{
  "n_kv_head": 4,
  "tie_embeddings": false,
  "parallel_block": true,
  "init_std_up": 0.0285
}
MLP neurons of a small language model. Each row is named by its layer, matrix (down: output weights) and neuron, and shows model dimensions 144-239. Each number is 128 + 24 x the weight over its row's rms, rounded and kept within 0 to 255. Numbers have three digits each. A neuron's up and down rows have the sign that makes its largest values positive.
A block is one neuron, or neurons of one layer that tend to fire together. After each block is what it responds to, as a language model described it from the Wikipedia text at the highest values.

L8.down690:105095100142149120122169127154123087139147101119141164146117114139147114112080106119153115124100127160163141101108081139168106127182128128070179115138118116147174141143126141143127085125111169153180126133104134139098148168138116153124121094114134132109087134070128093112120117126108120132
Responds to: Infobox line-end breaks

L8.down406:089115101143108143158150116119110113098138145129137152130137102121134145162136130166148104126144109089161118133129120111143107164088115075105125145115095109122125138139118139131133118117154167162093128128114108099188111160149114119163150150099136092122146093142106131148107110136114127131
Responds to: Given-name endings before surnames

L4.down224:141136143178109103129114160139137121111120125123158119114109142094140110111138144103156100177128102095082135095118146104130104167121136095130125149097125102164115136124083107151107106111164118107122137135157085131113165107144125142167143137130072135149091108144129121114082146108134147153
L4.down281:135089095119098089118152158149138091168136077118119134190123151099134150129169107149120158172112140108105143133139122161078133133147124139142124158110169116166072082117098144137191145144122133123128136098140095091102130106122158114115153119136108092140141127082147133139155156118142104131
L4.down342:125086151074138114111080139173130092110136107136136125105156133150154097128172149114100115081078111125151154114137124124101080144128108119125148113133120145134129113153129140111111141079110090166098119143120083135159138181102141127067129161131139096116131115067112160126172123135116137110
L4.down606:091106132120128123136107110156086128148088138112088107134108120157141153142155146114162121094155125143144113139124114172141070139135145132101163136149137113144137129105095123123156120164126117126157112173184132114130090161207132119133133141148098155136122128087134111102147114151176143140
L4.down620:150139101105136149098165116135104094134126149089129118108127141147139152103150103087107114140136153101187144138137125159124084105136135128128132164121129090108156150129161125052084093157184119099168161170143127155136086161144169158135106137121102107089112126157130146121142111117135133116
L4.down636:100136138160145105139092103109090170160107107149103093134142133113086159112111153131130113116139152130140144147136179149120075124127166142104121100144144129174130143105086163103130109103089129155156112086117091123116089115104107138132139081177153120142121119146149115179131134151133167157
L4.down690:064112122087146138146144120104146106131093135161134163136129157164091116111152080132095108145109131119167089100155062122090129142132151130050127131104128118104152148114141125110134090125117155166137144119082115129130122123103142087128139135116124106136166155109121115160133073150157109102
L4.down691:119084152098100091117131193156132136125147144129156161118131124082131086169156142108132090106119145135131112095146110115131154176131117084145127123072127144098134089146153137133109148149129126164099137106140090116127145130120146112124125141114111129129136160105129092083114088170084126154
Responds to: Piece after initial H/T

L8.down621:173118165134139116129119148099136143161106135186143114133148141093092117112152093125173094101174092143143107147134108130115141094098133157105163108059156140126146157089179155134111131168105124157101135172130133136096089129169137157137145131078149121129144116184125160104164131118148120149
Responds to: Name-internal word pieces

L8.down467:133104082158176132125121112169158126139108129154121162143147089122073194107120100137158105088115135139122150122135093081155128152146105116089143142149134117141162111137111142154152087172109163147153117130127135121158159121124133102099115115104107118119103108153165082087176140157100147158
Responds to: Mid-word subword fragments

L8.down584:112118122108118171116113119084134108149113085092148130138140093127118088113133126132100112115083101153121156136132113104116103141159141111109135115166146116133087077129135162156131184132146121158069130110149158090107124156094126143120112135135119141154155154124101178086075190146131077121
Responds to: Inside capitalized title names

L8.down243:122086072076112183121147127125140168141166107169154068156150134130092127138102154129141113100134131148148165122115171112114161105168156190130147121137131133142117104117134147153142112119149116156135123148123121114124128144118159106147114133142138095134078165119128123117155136155145134157
Responds to: Negative prefix un-

L5.down13:132126131116133143143093073112089133109086083140134128106123120165119127138099130166154135114144119079101088102123133141157133127106075140172116153164150112094106116138135138146121115124127140142135108123145149144135161109125116114132106139151113160099084137125157153106159123148145165123
L5.down87:133113148164139134118145197156118097171149120156073132125136158143104159161141100136177170145109118100100129113142125147132120134163122129116114158134124123133093121126121094194148104148140130189115086111132171085114137138136154153169134098104139101098146150143114096079177122129133134128
L5.down269:113114103101112168115165094099149110136114120152113155100094171105143149115133111173088142132126107119129129126159140114104115121110117163150135100092094126108096107095157109160177109098110116098158131138144153108114084101108124127119119121113125125158114150105133119138104126108113125107
L5.down424:139167113115086093154161097130133143120132155115169134169140107128131111098121133159118132127135126129125091140155133167117134128131129106115147098118123140125149107098167151154093133095156110139112146151098135112132119165092151132164101137123125099160140106147139162127074132118138095126
L5.down466:138116135094132133138115092187084103135163122139126119156189127105175112123099120115112129135119100110133134144098137095116106146160156115131130140149109125120114115096135147128134107110173074082116136154170112115153119125102145073105130135143131140217076109126119137146102109116121141149
L5.down480:107151114126105095128135142215149139113118131119140113122145143183121162156092103122056131127177116104105116092132134213110122116096124163135104158097105168125109111151142109136148125119104125150099166160120130125133130155119161121107131117123120111100162103159120111127130143138139187158
L5.down610:166132107140130119105124125178125176136162096093142125104151149129125096146101114100115119104128156174127120108143136148151144170115145124194126110129092152105127091106148094085120071105146108104165158147116147153109134138101120147114128107146058152140112140108122119145116143076147133132
L5.down674:103099146100115179132133112099090123092154136109169152132135096123094154158110164129147161122127134116094094140149119104132090103134136122138100104128131135164154070048119082138156134145171146174168164139152150125131135104091117130156145114158160133164147120155154132109109146103112115125
Responds to: Inside creative work titles

L5.down304:127118152155126155151137146114092120151132132128100157126119141132155127062132149128104143102071099147066142163121112150101133122147147154135097095123152160117092155114116083159157172127138177125101124118126099108109119098141137145076153125148147181092152131124152105082161123144174166137
L5.down318:108122118145133141098121127123119107133104149122106150125089128141142111123130149147145096131121119121106161156086120134124126106133160158132120114165142123116132177108163147155137116139169128132154142149150143127142115110127167162127134155136110122136155152113176118081171108125156155141
L5.down350:139132124138132106088149135149115119128109141130117141131146127148115151105117138110093200119110133139140151115158086083131090116173128152103112160122116156125126139088169163066136098087110146142124166087105099123107138094146164134115162137131130130136143140132112092168127094106107159087
L5.down371:127069067139111078138102122163153131136107084089119116117158135136119131117169150143120144127160140100154123128086127126123098108159140183130132145143129086140158129144143139177164115149100144115137094112137116102134078106101149093165065139093121140126125124150139121152154150163133167127
L5.down374:154107121141124127126147145153135087124156120117146105118128118131141157119143128155137140133183131185147125158109153140140087092122144112126143165124097145139149172102163174148104141147136141100139121111102143157128111095138172091123130124117148133140122120140078154134181112145089134118
L5.down552:139120090133211115113148150132158164131086094126108128126122119094112165076151127117131143124170153092157108144110122114141098114132125126139129129131147093138142131133113156113166121120140142084131134115115131113147161118122143143121120136096123138110157125127184116125196112108153155134
L5.down630:188101126131138134110079120109141095117135119115137141132128151120102113138103103160104135112093141128102064111160121135141083116114112126127100124106092113128117131157100128147160086107130143158149131116151151114127086111121152149176129158127120127116102141148121161140099138124109155090
L5.down647:126130128114158146138124125114122157138104125099132093108113143110145173119136132125137148133145091113126119111097137093136152141111137120150165127131106167107121142137131129164125109133114122099095116122121183137136154152124176119129132151134106096106141092113149134083157139128143107094
Responds to: Give, make, receive verbs

L8.down119:071100130108126168141198167108143141114135115126135132082094077155101155097127095143117071121167120129161124128150097094126086161115145134139123091126118100083077143167114106125143117132149120134140105095111166111095145142150116143140132129094152160090139187137131142142100142105115105123
Responds to: Word continuation pieces

L5.down69:125145159108112096121129136106135130105127141095098082099153119136162120131177116117119103127081134122102090098097168066145119155121093130113108095119138096133146118100110154127106135137131127127114123107081129122132137111180110113160131108155122119155132134147103151151151116146123106116
L5.down147:126156118119126118149148131153096158106154077114144101124117124137107145119133107154159131152128131149113177108125114075135135170111172125071131125147131077102117141127143122139089108148076095151174166146142103138124111124134171157141140102171139111116140115169128106139081130124138087158
L5.down219:153131131151155147133134123150133136131136120111109143105124113113128090177099095140147130097110168132099116135096142149119122146128116141138122172144122125100138149163103156136101083172133173170103129109116124166131091107142177113175144123147120112100162119165152145151125099152136131081
L5.down416:118149155137072125159136122127107107129111115126121112168144146087071066141163122105096128109115106141106166135149117152117109115104158138135139121152116142134136132172120132138105102127135123128162116159125135077140145088110117130150131106147153103145122082100125117165140124133139106122
L5.down422:089122128131165136108146121125116088116103126118107065109120119139099151122137123169119168081120073109123164117079115107172127148117078056133138132098101153136125100127105092150109149126138124125166135125154138132118131103074184155158120168139121126103137186141110184148115140161125132149
L5.down497:137088124129112126130115109112140147142112098094135143082129073122084135113146144136155106105129137137156126147121139124085119191067147125149153106148090100135126171114132138133145126126119134130107087132089100142142122175150109105139125097090145162128160114099156128150131107174115165149
L5.down585:081140107108134117105138138132102136132116123124114101139116163135130145129087156112138119123143149086141150130114111118119131125137105114120149154132174143120143110101101127118143177145128163082153121090142115150151135155120130162133132083100093141105170112149107106114138120142165132111
L5.down602:093114136153123133122183135092122099141147136146151113105134154147122098120156117117130116135132114092119087090167065114116141114103118137071123121139117065140132160140117143110138140136142093142079122119133145122143143132109132098115072114103095132088104095151104156162147118127122156126
Responds to: Mid-word fragments, score dashes

L4.down43:186168146143116127134132107113125140121119138156157159114119135098134136080102123099169131120179110131092099137137127126140099103132118139128121179102119105136157120107093130124151121101100095143146068140131184127117089101177137127149148100154094161126118136145118160157133119115123121126
L4.down81:133097119124151146172131146136084059116155130132165113134119108141136111096117087079089111164183141074123112122086154121128139136113107117130171116116154144150140124164147179131136137124090142127167101188107138130096124158123127140173090142162120107134131151144132163132133095139130142159
L4.down185:120172167115125128125114111139157130129136141126147102137119181101167114116167157112133167105139132105143120110171131177093159125133104151138148147144128138149096141169134102102131058164157091129142133114120131126137103115137126082143138146090146167121111136138128130111136130122115090150
L4.down361:156128181139157109168144140128108144110145125127167115150144143179172119131116149146100125121125121152150110149124187151058144127141164169129116146149143146121121101104142156111116101103134151076148146099117127136091138107104125147122121127131123110139131119100153115129163107100094128093
L4.down436:102132133107161123092132127117102148131138137114180142121094106173127110137124167089145144119130147091143115143135130081132093108126119128108122154143129111133124092139113144083114108135119120163114096127143159134135151104118112173149116143133158112126118150142087161156143131110120174141
L4.down544:165151133140123131120102137144106124141167150077128150117197139153089144160129127102155139102099131174129129122111119154143168133122125128136125098140119133116128142132164155084137082143097103167125140126118087129101148158151102138109119121136106124101107092061097168101160084122092111087
L4.down629:111154094157113138095106097134102117119151143161118173124120151167163133121132105153104123115119098116130148133117139076128164179128111119134120172103177127137161093122160141147120133079166121111135170127156117151149145100164166122147149122137133138136133108105117088118128128114120102082
L4.down665:084110156109106141073159163137117108142134142141125128101109094123092142153064156127062091130076158133102182155157143146153109145123104112153155155150124108176125134132114150117093105140148138090137066153119089118104136152111114131126108122117120146155119131130113106147153124105100137124
Responds to: Word-internal second fragments

L4.down70:127110147139138118138104120086142134088166127119160117142122138137134143127121130169138116110139129157125135156149131145145187093133149138125133122127131110128139125121144139150116145057176151144166131161136109147173145110116120154079131110140119086137120105103113129146112125123143145210
L4.down172:131128117180146120136144107106146136124089094157103149114096155135137113125102116128094138143114093148136110116138153120149120140128120123118132181126139166133094097151096101129158121143119131123100091130117132124151155173130152135140178157113135116075098101107088066069160105153140107147
L4.down177:109081139101134101102110149140161107100078148125116131078153118133111121097151113121146139138108161129185154108143156122155119143150167122116131123139159137158134096092131110103136132108130139123142122100139118144150164182125074117136117108110132088133116155147129096125155141104118116129
L4.down259:154061122148096138136105153078117124104180120103131160124133107133059097082142136133137127110131165116157139090129119143086142126126157137096114077121143097147119084113140113136139117176155159055132128135123136108131136082145143120154099123133142134146152139163123123131149121133141153155
L4.down348:119132093109129124141152116140141151132127193125135142155164086161125123144080111115111122126113148111142140148150108160167127121151060136122132107154136161210114134122100151108121155152144096094141093104130082135149183144092149124127161152130109117117077136144107108164177126141140146144
L4.down455:168156148078136132126108127117149148154147139145173130109158118097119130132139082139160102100135132140151114146140114112123144139122126145156131126169152123144169114123142171149164161134116153111081114140134144116157067140130125126137161125123126161172118148125074148147133111091127128150
L4.down498:106113130137121149105146076132164168105101097135117130081133128116130092120097137167119129080122119135122163135135166132116155118130142128080144115169154126137204118095154119131105153143127146117127134137194143178144122083096132108144117148173137095145141114106085151105122117129142087147
L4.down551:162083159139143137135127105136128110149127117125103132129154127117081106142119131170082122110129114106141109082084153099115134126109123103141139107130168117109143143140166142133121128106117130122141156126106110139136145162129165153158188152136142110173128139138112144103130125130111117131
Responds to: Month names in dates

L5.down50:162129144116118088139128144133090147098113125173106157140106123137134116126135164090143122128145091138159128118138118141116151137151150106091137140098124104100074041157118119069169114162118129136138130146144123124131138134100114125121125094079151159128155171135095158139157143153171146067
L5.down66:114115118125169113145127109119157119151102104120161104191178125128118125091105133143151110123116137109070097118113168086130093136151125140124151141108150113146128096088066103132123138112134154124087154161116092134122148132119115121133124136121112141107135144146142105109147119108129105146
L5.down117:105149151141151131128104119133171119149123141097150124136146149114095133133082119119078109101147115130145137135097109138115134081134141104175139158148119169135132128134102120196083143119145122112154123124161115084120107118116155179117126128156145136100129115153125135122137123113137080125
L5.down154:141147140144101145120128092157151163116132114117098152100156152168134116132106155135150105111147150071123134151139123100135129160116110134114153132159124111130170104127123105155126073112113129136116156130136115157137129137129144109149088119109122132134124146113117094131171102078124097168
L5.down206:122138135126147155093157144119138120112133049158162124141154124144109139093153127109141110147119169070164136160129145115122107132118098130144122104122142141125120097129108120119092126153154100125129089110099117081147126145125142113146130141127109172159144071111121113100118178143142113144
L5.down259:158180121123124115170146126120111147119131145166087118129127114119154143084062124147099132141139166158114106095090139124145117132158146167144109145126100126130127105165111105099121139146135135148138126103139115123112143155128168154141148128117140147083146115181115124143144120123118084144
L5.down260:104082108096124141104158094122107156156089107117125073156133125093170109085151117136140083147133136132118115149063162168099126121132106105144171130113158109144143104108102113160117154098125126127142114092164119118162125146136182114138073077134141103148169130141159144109122157137143141126
L5.down394:143130099137131120136104144150120131083189171141122135119130105096119078117081111136123101107147121131163113083098159108133101121134114108123127112157112114143108184182169093172132143124132142105115118147168121146111111137119102154121157105103129143092135113134153104127122128117093135142
Responds to: Word-start subword fragments

L4.down23:139144109178135149160121127117120159112093126117108125129117137112133156091156147095132092141170122149118118132150113086113149128130135160122113129154145138133104098124163134116105128148148171149151133118086174121096136117131128165145126118146132100092142139164155119123140151166143183147
L4.down145:141093122131122159160140171126099141125137111126103157133151133123134108050079146109182106100125120139101102095166121102134101141127135165137154111123168183145093137163153147103127082112109114136132086095126169149114143108121118160134139156144117093157150131136121093110116111107113120109
L4.down146:135125129130113099142151129104117153092173140114117160156096110133140134107111132149127095168138120111094133138136146137112109170146127094126124130148141120101126119148071186185161118159113146150117111121129128093133147128171128116105118142090160124120139139127153185089092157151122139133
L4.down341:105138137148134121125129111065087192164079141135135138118115118180139131136158114147144155141106119111130135124096133141138130162123138165153123108134105153094144149154110145153093135127114133117104106166118100122143128148120146154184098137135117107100094131127189108128159148154157149137
L4.down352:144064155125136154127101099142159132109130115142089093133160079125148117103134140119140138168100151107129117124158079137119102121114157146144139133124132129127114121112129110089114125102097129132127100125069122110123162096109106128096122108104118147130112123180158158124111141185151139095
L4.down408:149083148107125123134089152130101134107114108148138123128120136124118116099147142123165158105137110169130120099086120144126116155104156170126151114137142135118137163133148137183107152117114168132126094128099106145138142111088142137149160084164114114154144156111148169139108113137087167070
L4.down553:117114130162123135140157104134095185133125094162116119127125110094137120108115107131118116143129119075123117110126107113165094114089103121108114143117139143124174124111100130087122102055125146124138112133112143129119152072137133110139131125128129128161128143113152113124156150135120147069
L4.down637:109121141131159138118167143089117143121136132135093133170144121099116114123125103114117120187109106138138106102109115145119109180143136145099119126137106099101137143095149132172164149103146133080130116092115125084120107077128134106166115167117163132120142128118165145131152127139123154155
Responds to: Causative and modal verbs

L5.down5:190121152121160149104115157150108100179108121139180107091153095130117119131130129135150146155117123107114090129153129102107121152107162117102130169149166134136156130119099094128101071088126134168131109123108128098125085119126063143140129159154143111114128072124133117142083127107124126126
L5.down56:135161106124096117101147133103137096121128120155115148135129100111142112165105170142103131109147153110132163133141139125118166102141126145127142144173145126098104153062133163139129115177117139158102146120128127095161114106130146102102119133105083113128136097146128121119146123163106095132
L5.down64:140112126145139069141150117088095144106139154105103140099131111155180119095131138147139123123149157097120130106126148172130119138122161126145083087140136129093122107102146110143084113174114118064148139122101111130122159127140133098083103125147133107166115149125140112145118139108098115114
L5.down217:112100113109087090156099148114136132152116114120088137117130108135129120038164148111114131182106122118155190115136150114116195093138113158110152149143133147159151132141144138141125122148175147077136129123102110158146150125109120122116113144120134178149178130100128102112126124100120124134
L5.down332:101136071086091117121123149108116117110126121109150143108118104142112154182130131134167083146133121113130114098129164212086120136131131171126107099123115129091128124128159128109109152135124181095119097174143120098116157127111136140141113128099133077098092100127141176115130159146136113124
L5.down539:112092122115157163128124119158136114112110072122043113155132112123113111112113135158116141087096143112121138114120129142142127149091159162114116120124102137115118145086117127138152148128132108139089142133103123102147135175146162127125106156129130137128130172141173120136146170149135156109
L5.down594:162115106143116164098144108157132139131173088123138118092133126177100169129097121142172189126160134150142102131129110155163106102114083112111092160164152150144120111119127124162094133132131093119163116116139121094117118122084141125129129092127138137136120128173132083107133131104128125142
L5.down625:125185101181117098134146122088122122108145136130102102136130112108155170086135126115138128113128114160141160146115105143129160129144094151141173140129104161135138176106132112172082145117152150133134142158143142112125044135102114123169099148153114143134131136137146129114152162154154113134
Responds to: Early mid-word fragment

L5.down79:132088115110104141073093144115117121122114125110151135122117130171096106104132069120119117132143101158124083110132130130153099152164133117110123141126149090097093114163124125127151157117114098149115133110157105145105091122152170163164135127137144116138136127136137138163103144144146112140
L5.down180:111094111138138151115104128106067110088146111157154149122130139151103159126121105129125156103124103127157145138121144103145129164169142125117160141168142133135097117168135166097154107111122110106103131094131180111081070110147120172144145133134119111181149164162150065131102155159139148149
L5.down213:147124093119132143117143150159082122127169151109137148111154117130155171117151109151140123131102112117158149099102126115128120115139107113109134149121139125124114133149111142173093169138123106166104114088139132114137140126125151140176145142135155112170127126129113116125116151177161144123
L5.down244:127105138136128136097130095147128119116137118161111140090165143146120171146136146136100136125132122128105085141131133116155111152141149107144159132116215151131108159137135150172127091109116094085129114079107148134166119155124142107144135156146125101152158154106133080121102149131088111131
L5.down253:094137138177107123130098133179157117075126173104157147149102140154119144118157097133118132148110153121166181120170118125115163088123143113141139110100139156120135143141131123135132131131126108117081126137155099110133121171075118132158107128116120147152127132105100084121122143113104129118
L5.down455:115118141153136132122148154113090175096176126109140158096118168136103162089113142153138122139115110081138104143128072161158117119156146138122126112144142122129130116133101075118092101176146110173153134144123130128127167164123121132122066105168157093072123124135093106139118125162133115119
L5.down608:091154124144128204124133086118137128156159134155109173117153080138117112117103117125176175139127113072101094107137151135119135120094124107121108136122131130152086171128163101090093150114145158132112110117100125135138171155114167112152151176117114111116127112127122109165137134149148139101
L5.down691:101080122127123120076129146102102113121125154095128121114157146153116152149118135169121129172101134096130158118138099131161143115120150126117134138141118147141128130167099120124127141096136074134073146138128117113101145126141146115134138143131159139160146110154118174107096130151109157099
Responds to: Personal name endings

L5.down141:130109127066153122157169156130112107079128116161154134142172121138109134083172127164087143121103096139095129110157104092164144127145136106140136153149114137135127125129136090117096105129171062125107123116174095145123099109131192091150142093133164107115123116141089153140132123135132150125
L5.down143:126121153142132146158143118129116127135101125128207120125105105134071195104144095137099130122153154152098119147154118087130107143145107127115174179125113106096148166141163109101140142099149117153164125148060103102121112092159120084161131134113171121124121099158125137133114152141147129109
L5.down389:174117139128095166123124126123123154160119140129109152096170099149103114142106111140077077102133103095132090139111117144134137132092094168123124133164143122107130115102142123188173131123164155089131103118163106115130107103130142137153136133110103101158188144111114106154109132158089140145
L5.down489:119158111102142097131151106164136095105135116143121127180141141172117112137144131114105110130136105138122109167163117139123107082128122151082140119125130132168143127127133127120109143155122131117136092143148156118177099065089138086110117106134114142133128121173126130123126146157176114072
L5.down500:158173143129151139125154125126122084137108115134124123139207150127126154136113162168158143117143123108132130137099151144139088124099160150097107105139115158143096140102130120139083136124135111102143120164134173152156100091104177164092107117163124140062151118111097111107144113120143113146
L5.down528:166101162123093135116155095082164087105149138093099123088064130154099117172098149162089140104125146130147123142123053134139114120113116166103150129124143094128081143156115142126134120136136124126118117099121120143116158146132150136113128134133121162103134151130087105116104168119129136077
L5.down586:133136119164169135130165114142121171198095121156104134117082133065111104083139126136137164138069128128136112120143159129131124123115118142137148095100169113097194176131139116120140145163126169137130121178162128158141128119120118113077097110117083134093138120143147098120114147106141133120
L5.down671:109164095144097147179162137104104095127175110159127135098131179112146132125115064162133177100164133177129152142112166155151132100172160124108092082138120133096145132114161112152159161086116098126115102119147146113130116088108088132097152144121169096112110156132103120128119085100159114138
Responds to: Structured-data field separators